Part of a small language model's weights: biases, a variant of Muon for these matrices.
MLP neurons of a small language model. Each row is named by its layer, matrix (up: input weights) and neuron, and shows model dimensions 160-287. Each number is 128 + 24 x the weight over its row's rms, rounded and kept within 0 to 255. Numbers have three digits each.
After each neuron's rows, "fires after" lists the tokens most often just before its 100 highest values on Wikipedia text that the model never trained on; "fires in" lists the words (lower case) most often at its 100 highest values on Wikipedia text that the model never trained on.

L4.up993:132146076140134136139116160119147164125196098131149120123106143170119142131129122138120117151131155123121108133131128109168135121132178097133125143119098098126154157124120087130159118124087116113111166194110091079113097142188125144144098175128153109151114154102132107141071130131137147137138122129178158110085146142159160135142154147119111164139160122165111119100150120118126122135121
fires after: ",", " and", ")", ";"
fires in: "and", "then"

L2.up215:077094106089129139128109116117144143112117127134149099136149155127119129161116155123150144145160106110157143105122139066110123132128160124114130110174204112133092132121086100116157164105127152140152133150130109116163121133080138121122156150099139172175154130136163168108141108120138125147147102146172139156160147123150108110177105167113146169139119131093112104137139108147156140100163
fires after: " the", "-", "'", "The", " first", " two"
fires in: "time", "years", "days", "day", "t", "night"

L2.up244:103127179157152120141138142122156172125139097102108139106108112112121126098084130144136134115102157121163149126117132161156133131080120136141117156118139180116131128108145144134154156137169167172111174160132132112098113139084102066151131135163111160108126130126072159129161140123126110094124116137104131124148114116138079110109148196138104137140130139132103109177153110176132134158125
fires after: " the", " in", " his"
fires in: "time", "world", "year", "own", "hand", "present"

L2.up1916:096157160126157151130138182114116158091162110115153157165122156144126154132131183150156081137124060099116123122117136109192147086116099115154138136126144152121103164111073141105115140139134098119121100154084125114127145109121136120146164127099083108161092173143141143123121099149107141142123131101125123139179137142140140131142137124107134120160163148155130128141148135125147151162166
fires after: " |", " (", " was", " the", ",", ";"
fires in: "6", "born", "all", "children", "son", "daughter"

L2.up1347:108129145154091154159138113091173105158120133134107139109124120157127124171156177128167139096122098147124080102107123163138100146084089114100137143132153122128166143102064120137136185109123137120107122123112183122115081116152145118172143105128129141147095128139112108107128131127135147120138096127145116112119160167093133128133116146134128161095079104155147158121139097109144123146152
fires after: " the", "The", " a", " an"
fires in: "most", "best", "largest", "highest", "average"

L2.up180:080108123106142100096147117150106145083157159164124142086124160113070149094121108097146123141116116122143141122161144103099105144125131132109130122122152112124150162107112091129174127133151160145120105155177140145127093160128110079157101128147080160111137086119116131109146143142115192097117183119084160094166113119113136121155142124097143097132145130150098128175133138162111153131073
fires after: " as", " the", " In", " was"
fires in: "well", "such", "contrast", "result", "followed"

L2.up1049:184145073123172102116126166167113124108145165131144148136120151152120134107159131088102130123147110133104114085082172203133106108138117138121112126114126111125138087138132151147114074108111152116149111124090122195136144140121151146105133175130119132133128152122132123153114153098143107160141149092115133156136155145153148099134157092117090156132131157098097144104125040094157129117136
fires after: " and", ",", ".", "\n"
fires in: "many", "some", "other", "such", "recent"

L2.up1673:142147161125125121143130156103133135118117114104146111150100112131137162092096148110114089122120139138108095119162139100156142105126177173138131120133124126155118114085111135080175123172102165143128112139129141090142148120154145109108146144107146080117108101077129138138130147108130146158181147146127111153108160118140158077143137153104137121118114088122108136126117121092145155140185
fires after: ","
fires in: "who", "with", "so", "while", "resulting"

L2.up452:145089114093178124116107164169098131108168143124131101159111162139134144066139076112125124128142154138155118145129182137120121101116134106139129097133115115134129140145099131097126175110191116147115147140185135127155123137140125147137125126146105143173130117138092094180120091097124140139175131088126128154119135110158070148135130115105166144111094121132160096089151137151091078126121
fires after: ",", "\n", " (", " was"
fires in: "but", "however", "although", "though", "closed"

L2.up1698:114149127133124134137092127123128110117157114127153124145122156156099109139122130145119133143103125136113131084105124144129129133143122136117112154133109119149140149145112105128110133091142148155128140110081078159113154160110100123122096130128124165153133136155144116094145130139125070137079159168063096098146152120143145124115136135073152108159084119079098146115142089122181113162140
fires after: "'", " There", " there", "There"
fires in: "s", "are", "is", "t", "were", "re"

L2.up958:079134154111118081141142120101120141092147108139149121136131140114119116124123116181165129105152167102131159116136120180128093112124122141148195147102138132111132153135123078139127120127156193120132149124145082151096105148123135125172106127098101141128132157108107114145119156126124103125141099119108113161146136144125104092164127169110163124113160144095092120121156124154108116140108
fires after: " the", " this", " first", " following", " 30"
fires in: "time", "case", "year", "way", "day", "305"

L2.up1497:079100135149116211122120119069120123126112098144140118117153152105122119134132085168171124141135122120146157125090150113161127123090099139083183107096158068106107150129090129112162132142138145141092139131127164134151123131130154143176147116131133113136089142138108125179135143143092139114142102100170063127117139134128145118172169130182171070131168147152110122098106160117138139127128
fires after: " the", " their", " The", " his", "The"
fires in: "first", "best", "highest"